Weights of a small GPT-style language model, trained from scratch on English Wikipedia: 90.3M parameters.
MLP neurons of a small language model. Each row is named by its layer, matrix (up: input weights; down: output weights) and neuron, and shows model dimensions 442-569. Each number is 50 + 15 x the weight over its row's rms, rounded and kept within 0 to 99.
A block is one neuron, or neurons of one layer that tend to fire together. After each block is what it responds to, as a language model described it from the Wikipedia text at the highest values.

L7.up518:56 25 48 34 48 48 25 56 71 44 52 10 57 47 35 71 26 35 53 69 56 71 40 61 46 28 74 69 48 42 53 64 66 47 61 64 40 61 52 41 50 31 45 67 59 27 55 48 75 48 53 54 60 56 57 69 61 62 38 60 52 39 74 51 44 63 22 54 80 52 48 57 61 74 60 64 32 58 25 55 16 50 52 46 68 57 36 31 65 60 72 53 57 61 50 66 61 64 44 61 52 34 56 39 43 56 76 50 45 63 31 35 35 39 61 51 41 43 31 54 44 79 58 48 41 47 46 36
L7.down518:48 53 87 43 37 73 47 38 62 49 46 54 37 54 23 37 32 55 54 59 53 27 37 19 68 58 42 45 50 56 70 53 62 58 52 55 42 28 80 58 43 24 35 58 38 36 64 43 62 44 53 58 64 45 51 26 61 54 52 64 53 57 77 50 71 62 46 42 42 59 54 48 40 49 27 61 37 59 48 59 32 45 33 52 73 68 48 50 67 64 55 71 36 56 32 38 55 44 37 45 49 39 48 33 47 58 54 50 70 54 28 56 57 57 38 53 47 47 86 51 37 47 68 30 46 46 49 33
L7.up594:82 30 26 46 57 26 53 40 50 59 66 75 32 48 49 41 63 45 65 30 65 27 54 40 58 80 22 66 56 66 21 63 55 57 73 39 65 46 41 69 38 52 90 44 45 36 62 55 65 61 65 62 39 46 69 49 36 33 39 24 52 78 43 11 42 43 54 33 45 60 65 54 79 80 50 66 49 73 38 50 71 64 70 39 38 52 48 55 61 54 41 40 38 27 49 79 52 66 50 44 27 16 45 65 33 43 45 57 69 33 44 80 81 08 55 43 43 34 48 62 50 52 54 63 14 57 56 51
L7.down594:47 53 64 31 38 48 66 50 53 56 20 70 47 45 43 53 26 68 61 30 67 62 58 70 63 33 66 59 27 37 63 41 50 26 73 37 62 51 85 33 46 39 53 62 32 66 57 60 58 65 53 45 57 57 21 71 45 25 65 61 40 51 42 40 49 54 36 53 46 55 66 61 64 62 68 59 63 38 47 74 65 47 33 55 44 61 32 58 34 47 67 04 56 44 53 49 57 52 47 56 33 27 33 33 58 54 30 39 24 46 57 61 36 42 54 51 50 14 53 38 59 66 26 50 50 44 31 54
L7.up1603:57 56 52 55 51 60 51 51 48 51 34 36 42 69 30 64 54 59 69 44 63 59 52 46 62 63 51 58 54 44 26 37 66 67 52 33 60 49 18 50 52 42 45 19 65 36 40 20 57 48 59 45 51 80 53 49 60 36 50 40 77 51 69 29 27 33 46 53 49 73 72 44 48 45 56 53 50 56 38 44 69 81 28 49 66 45 52 36 55 58 52 40 52 42 33 46 52 75 51 29 88 53 50 69 63 58 49 32 35 62 55 37 47 67 65 49 42 69 36 75 45 33 46 63 62 61 53 58
L7.down1603:74 63 46 57 43 57 58 66 39 70 29 55 59 63 57 42 70 74 28 61 40 37 57 65 48 38 48 62 80 68 59 40 72 34 49 60 57 41 44 51 56 37 63 74 46 21 53 24 50 60 72 26 44 32 60 52 61 38 53 60 47 27 30 38 76 66 36 25 58 56 39 61 58 60 59 53 16 42 37 54 69 75 50 56 61 52 40 37 60 58 35 48 07 23 38 66 25 55 51 42 37 57 56 66 62 36 33 53 56 29 63 74 53 31 25 70 18 63 39 72 58 47 64 61 64 55 45 41
L7.up1609:49 51 35 40 58 47 57 58 59 54 60 40 54 67 51 25 65 66 65 37 55 61 42 39 58 42 58 26 26 38 56 59 30 54 41 66 45 21 46 54 57 58 32 63 42 47 35 61 82 32 63 62 57 43 70 60 43 52 66 78 24 68 54 47 32 35 52 28 74 73 52 56 65 29 69 42 28 64 49 53 45 41 77 53 64 57 45 50 59 74 55 20 35 49 64 66 39 53 56 44 33 59 64 51 60 32 49 58 35 60 37 28 51 47 42 43 70 40 53 41 62 48 56 36 56 42 62 78
L7.down1609:33 41 60 32 63 50 25 42 32 10 50 40 91 62 04 35 51 67 60 29 51 36 62 74 41 66 37 34 54 57 38 56 12 60 35 60 64 43 38 49 40 20 60 66 30 57 51 62 60 53 51 48 62 45 34 37 52 51 33 69 60 58 59 65 38 25 56 42 51 53 61 58 19 23 61 48 47 29 54 59 60 34 63 65 52 31 48 39 58 48 36 49 60 76 43 21 57 32 49 40 56 53 52 37 59 42 53 64 47 58 44 79 19 45 45 48 51 41 92 78 32 38 51 30 69 61 74 66
Table cells and hyphens. Pipe separators and column headers inside wiki tables, such as the L column in W | D | L, plus hyphens joining compounds or codes like split-image, Ro 8-6837.

L2.up469:41 33 50 38 58 35 42 21 27 56 23 71 49 18 42 42 44 79 71 50 49 74 74 21 48 19 61 21 46 22 34 44 36 62 52 52 58 29 56 53 50 43 66 44 46 43 51 31 41 31 55 59 37 49 53 57 39 27 38 55 37 96 60 47 50 63 65 44 61 40 43 52 71 52 42 51 53 53 33 46 51 80 41 48 51 71 39 75 39 56 56 89 34 49 74 68 48 37 34 43 46 59 46 46 55 46 74 59 66 76 45 59 43 43 39 33 64 35 37 52 60 32 56 64 54 41 57 31
L2.down469:59 53 56 66 54 50 43 55 28 38 38 51 56 49 59 73 44 61 71 54 38 35 58 41 31 13 51 53 57 59 66 44 42 48 69 43 46 37 51 52 58 41 70 22 57 48 48 52 26 37 44 75 61 65 76 50 47 35 29 58 71 62 50 29 30 61 72 12 34 70 43 53 61 25 54 23 59 45 59 46 55 70 47 23 40 48 25 70 35 46 56 45 73 45 44 51 32 52 37 45 68 81 52 56 74 30 55 39 30 67 58 53 39 31 36 37 50 45 57 43 39 45 53 44 58 37 40 43
Word-start fragment after bracket. Opening capital-letter piece of a split word, often fused with "(" or a hyphen, as in (V in (Vicky, -Sh in Sat-Shudras, St in Stoyanov.

L9.up303:60 52 47 36 66 44 50 59 65 52 48 30 42 53 17 37 42 86 75 61 59 80 55 56 37 54 37 52 46 49 63 44 32 48 51 41 66 36 53 41 25 42 60 32 28 53 26 46 74 51 74 57 66 79 57 40 34 52 39 48 61 47 50 60 64 54 59 37 19 66 34 61 46 39 34 45 19 77 60 62 57 23 43 52 70 56 57 51 45 48 76 67 67 38 37 23 29 38 48 36 54 58 38 50 44 37 54 51 44 43 49 42 35 71 54 58 46 64 65 56 32 23 71 36 63 47 62 56
L9.down303:47 51 50 70 37 37 51 58 53 51 73 48 74 40 71 28 63 25 64 68 65 44 20 39 38 38 33 49 52 59 64 75 32 62 40 39 53 72 24 78 52 50 46 75 58 32 50 67 48 49 64 42 23 17 65 36 74 63 33 79 53 59 36 45 41 76 76 50 42 47 37 41 61 35 59 35 39 46 61 58 16 58 50 53 45 64 45 28 76 68 59 46 38 68 68 43 19 42 15 42 57 23 43 41 72 55 50 60 53 63 37 44 99 57 64 54 59 38 25 50 46 59 54 63 40 37 58 50
L9.up594:34 71 55 39 46 45 44 54 56 54 51 41 35 51 51 33 56 62 71 54 51 81 44 53 55 37 36 58 49 21 48 59 35 79 36 60 23 76 48 12 59 39 61 42 46 39 42 37 50 27 40 63 53 48 31 44 35 42 46 28 35 71 33 60 34 61 56 54 47 37 42 57 68 52 23 36 30 72 66 89 30 40 88 57 55 78 61 68 77 52 49 21 73 46 45 43 60 88 48 47 64 28 50 70 52 58 47 50 47 48 52 74 34 67 59 42 40 66 43 39 44 44 55 55 35 22 59 69
L9.down594:40 38 29 50 48 49 40 66 51 55 60 26 41 59 40 30 44 51 64 63 49 29 62 64 71 30 41 56 16 35 66 52 26 37 47 48 56 62 25 53 40 55 33 29 62 52 43 47 32 56 38 66 43 67 37 67 48 43 66 64 18 46 38 35 36 30 73 40 37 61 42 49 70 44 46 47 57 49 65 71 69 43 44 58 43 27 49 43 57 52 40 58 43 67 48 38 17 47 40 76 11 36 49 51 53 22 47 38 67 84 36 86 72 65 42 51 58 42 42 36 52 36 41 58 39 39 37 62
L9.up1085:20 32 52 32 99 78 37 39 65 48 43 60 47 61 60 54 55 44 52 74 41 64 56 58 68 28 63 44 75 57 63 60 31 54 54 33 51 48 56 55 27 65 67 61 36 42 41 44 74 67 46 64 43 53 71 70 69 33 74 43 57 60 41 72 45 31 94 61 31 46 41 33 73 41 31 45 55 46 33 44 53 63 84 34 37 50 56 71 31 51 46 24 55 49 57 42 48 72 75 49 45 45 68 43 86 67 46 71 46 35 27 78 35 66 55 13 40 70 76 59 38 66 27 74 37 61 63 34
L9.down1085:28 69 62 67 68 62 51 52 46 79 37 60 49 83 55 47 37 55 61 57 41 41 67 38 51 23 39 35 51 56 49 42 70 63 46 46 47 59 40 14 32 28 71 51 50 33 66 62 42 74 19 66 48 59 70 29 35 30 29 33 82 52 30 53 36 63 54 49 44 51 65 49 53 45 43 51 46 44 65 51 69 75 51 68 12 52 52 74 46 64 22 58 25 55 48 50 67 57 64 63 64 52 49 58 37 50 43 62 36 35 29 51 40 41 30 34 50 67 62 64 58 35 36 52 47 71 29 48
L9.up1835:38 29 47 44 56 86 13 51 37 49 19 45 66 36 89 51 53 56 57 65 30 60 74 28 40 53 61 47 57 87 55 41 45 48 55 76 30 53 48 71 48 53 50 43 49 26 78 37 76 36 23 44 49 51 38 70 41 49 42 62 53 74 25 54 66 49 84 71 21 54 63 61 55 60 56 29 37 39 69 49 46 31 64 59 45 47 63 83 62 48 38 28 75 42 42 63 70 77 64 59 43 42 23 39 30 59 52 64 51 51 58 28 54 51 68 40 28 46 61 61 50 41 66 34 41 48 40 44
L9.down1835:47 49 34 48 35 40 11 61 54 40 52 44 46 50 50 40 73 32 41 33 38 38 49 58 49 39 53 62 67 59 58 55 48 63 50 52 52 44 40 53 37 25 79 66 70 56 39 63 48 60 55 84 19 52 70 44 48 36 50 63 74 29 22 48 45 50 61 47 50 36 57 57 69 45 22 33 56 47 33 60 45 73 50 99 40 48 54 74 73 37 57 41 47 37 42 36 44 65 53 62 65 41 38 58 56 89 57 57 38 47 55 51 52 47 31 46 67 50 54 35 57 58 69 49 50 44 55 46
Table cell pipe delimiters. Pipe separators in Wikipedia markdown tables, especially the closing pipe at a row's end and pipes between header cells, in sports stats and election results.

L2.up1079:59 69 63 43 44 51 47 36 65 37 75 25 48 56 77 46 46 56 39 48 28 61 63 15 44 42 54 62 42 29 36 56 68 97 20 34 44 63 39 54 46 76 50 41 84 70 59 59 50 39 58 65 48 49 60 64 49 61 38 70 32 33 59 40 85 58 76 37 74 61 86 43 53 64 40 54 21 46 42 55 50 55 69 48 43 64 54 36 44 47 41 24 26 27 38 39 68 83 28 53 52 38 40 68 37 54 47 39 60 49 55 55 62 52 51 29 35 35 52 43 52 62 53 59 38 51 62 49
L2.down1079:34 48 50 55 50 44 60 50 19 53 46 60 81 74 72 52 32 83 59 39 56 35 60 43 81 47 64 42 28 33 65 31 44 46 48 54 58 62 52 68 60 59 61 68 72 69 14 64 55 33 61 61 58 24 65 33 32 61 47 70 50 61 63 44 42 46 71 41 42 69 53 16 50 32 60 48 40 41 43 69 46 46 28 62 66 48 13 52 53 50 49 29 45 53 35 36 86 65 42 33 65 56 26 69 59 73 48 11 52 74 29 58 54 47 35 33 39 55 56 49 50 43 57 34 29 56 51 54
Markdown table pipes, word fragments. Mostly markdown table syntax: separator rows like |---|---|---| under headers and the closing | at row ends; also mid-word pieces such as ud, ier, ot.

L7.up837:39 60 65 64 45 29 51 47 59 36 44 70 61 33 27 22 44 67 54 50 26 40 39 56 59 39 71 49 61 38 46 70 58 59 39 71 42 51 44 56 27 44 25 45 62 42 61 85 20 56 66 36 48 82 60 42 52 37 54 44 51 61 51 40 47 04 59 55 87 56 55 50 62 52 33 42 34 62 59 35 38 63 76 68 61 59 61 48 43 33 55 42 28 40 63 52 45 46 55 55 63 53 19 28 28 28 64 38 50 64 54 27 65 97 53 53 52 39 40 52 43 46 15 36 64 49 37 47
L7.down837:42 56 67 51 55 44 21 57 36 27 49 32 51 51 41 38 44 61 53 79 43 44 47 32 49 41 31 53 66 36 49 57 50 23 46 24 59 51 51 54 69 77 46 44 49 56 11 53 54 37 49 51 45 28 77 21 48 44 64 39 52 55 50 66 41 50 56 59 24 54 39 44 53 60 58 49 56 55 29 25 68 22 57 81 37 83 26 47 44 51 30 67 47 32 35 37 31 23 39 74 66 58 33 30 77 75 22 68 45 28 47 23 65 51 60 23 39 71 85 23 54 40 30 46 26 42 47 38
L7.up1293:69 37 50 55 32 21 49 44 24 43 24 52 43 49 75 36 43 51 39 74 52 48 56 51 47 31 51 52 29 37 38 60 41 45 48 47 67 45 48 31 67 10 52 74 70 44 71 62 33 78 44 13 22 56 72 44 41 62 40 44 46 45 40 46 31 05 72 59 40 37 46 46 44 47 52 37 55 47 31 44 71 53 43 54 45 31 41 66 40 39 42 30 30 53 44 32 59 49 65 47 53 53 58 71 42 46 68 61 54 39 60 57 50 40 39 57 45 65 45 30 51 23 33 58 53 68 35 26
L7.down1293:20 34 60 48 48 42 59 39 45 62 21 36 25 35 41 19 46 38 48 44 49 68 52 59 56 46 70 36 42 34 81 42 43 46 34 59 71 63 36 26 52 42 57 43 55 30 56 18 38 42 32 44 62 69 62 36 59 51 59 58 63 63 72 69 45 36 70 59 38 64 86 46 67 23 75 39 64 41 50 63 46 65 54 46 35 66 54 47 55 45 45 62 51 51 70 36 33 31 41 61 21 34 43 28 48 44 70 61 55 70 45 55 32 51 32 51 48 26 66 37 31 48 42 62 61 76 35 85
L7.up1542:78 44 40 74 88 27 56 67 56 47 23 36 62 62 14 20 60 46 63 41 99 43 51 50 58 71 71 30 46 38 35 66 53 35 56 26 29 60 31 62 52 57 54 41 72 54 32 69 30 63 61 29 53 52 51 65 73 38 60 72 73 65 25 37 67 46 50 64 40 85 45 55 60 49 39 50 35 48 63 56 51 44 58 65 57 39 52 83 33 56 50 37 24 45 44 47 50 63 52 68 51 51 38 45 34 54 44 53 50 70 45 46 57 60 25 37 26 34 44 31 68 30 46 62 33 58 41 78
L7.down1542:73 54 53 19 65 43 44 32 37 47 40 25 53 62 30 46 58 61 57 47 61 69 44 76 55 17 65 64 53 59 24 47 38 34 48 38 32 64 33 53 50 26 25 56 69 72 47 34 56 75 64 35 47 40 46 33 27 62 58 51 20 59 34 49 53 33 89 66 39 62 52 59 50 51 35 72 60 61 46 54 42 55 40 55 57 79 61 49 55 60 58 37 43 51 75 49 27 65 49 42 34 55 31 65 45 46 63 64 56 53 32 31 64 44 64 36 63 28 18 61 37 54 38 62 44 54 64 69
L7.up1639:46 55 58 62 55 54 43 51 49 53 58 20 62 50 39 78 51 54 71 83 46 59 67 07 82 53 58 82 70 39 43 75 44 56 36 85 73 33 41 28 48 49 67 57 63 45 63 20 45 35 40 43 21 50 45 58 51 46 47 40 22 67 55 52 43 51 26 53 60 40 42 35 49 60 60 59 62 62 63 66 60 49 47 52 67 12 30 41 43 45 67 75 50 32 57 37 45 32 65 68 27 50 66 50 42 20 46 58 62 63 35 22 38 46 33 39 60 40 30 49 44 58 67 67 62 50 48 52
L7.down1639:29 33 71 34 59 05 43 38 39 59 41 64 25 16 43 41 61 37 31 57 37 50 54 52 47 88 40 29 72 35 33 48 55 57 65 51 53 55 47 26 41 47 41 68 54 38 56 36 48 75 40 21 14 72 60 74 49 41 27 36 39 37 61 38 37 40 43 67 78 40 35 28 55 54 54 50 52 29 60 66 67 76 50 52 62 29 55 38 71 45 58 55 45 63 45 56 56 41 67 71 58 42 69 30 30 61 39 68 37 66 33 74 63 55 40 32 56 49 83 61 51 31 09 76 52 61 29 53
Word-initial D fragment. First sub-word piece of a split word, especially a capital D opening a wiki section heading (Defensive, Descendants, Disc), plus pieces like dis, (s, An.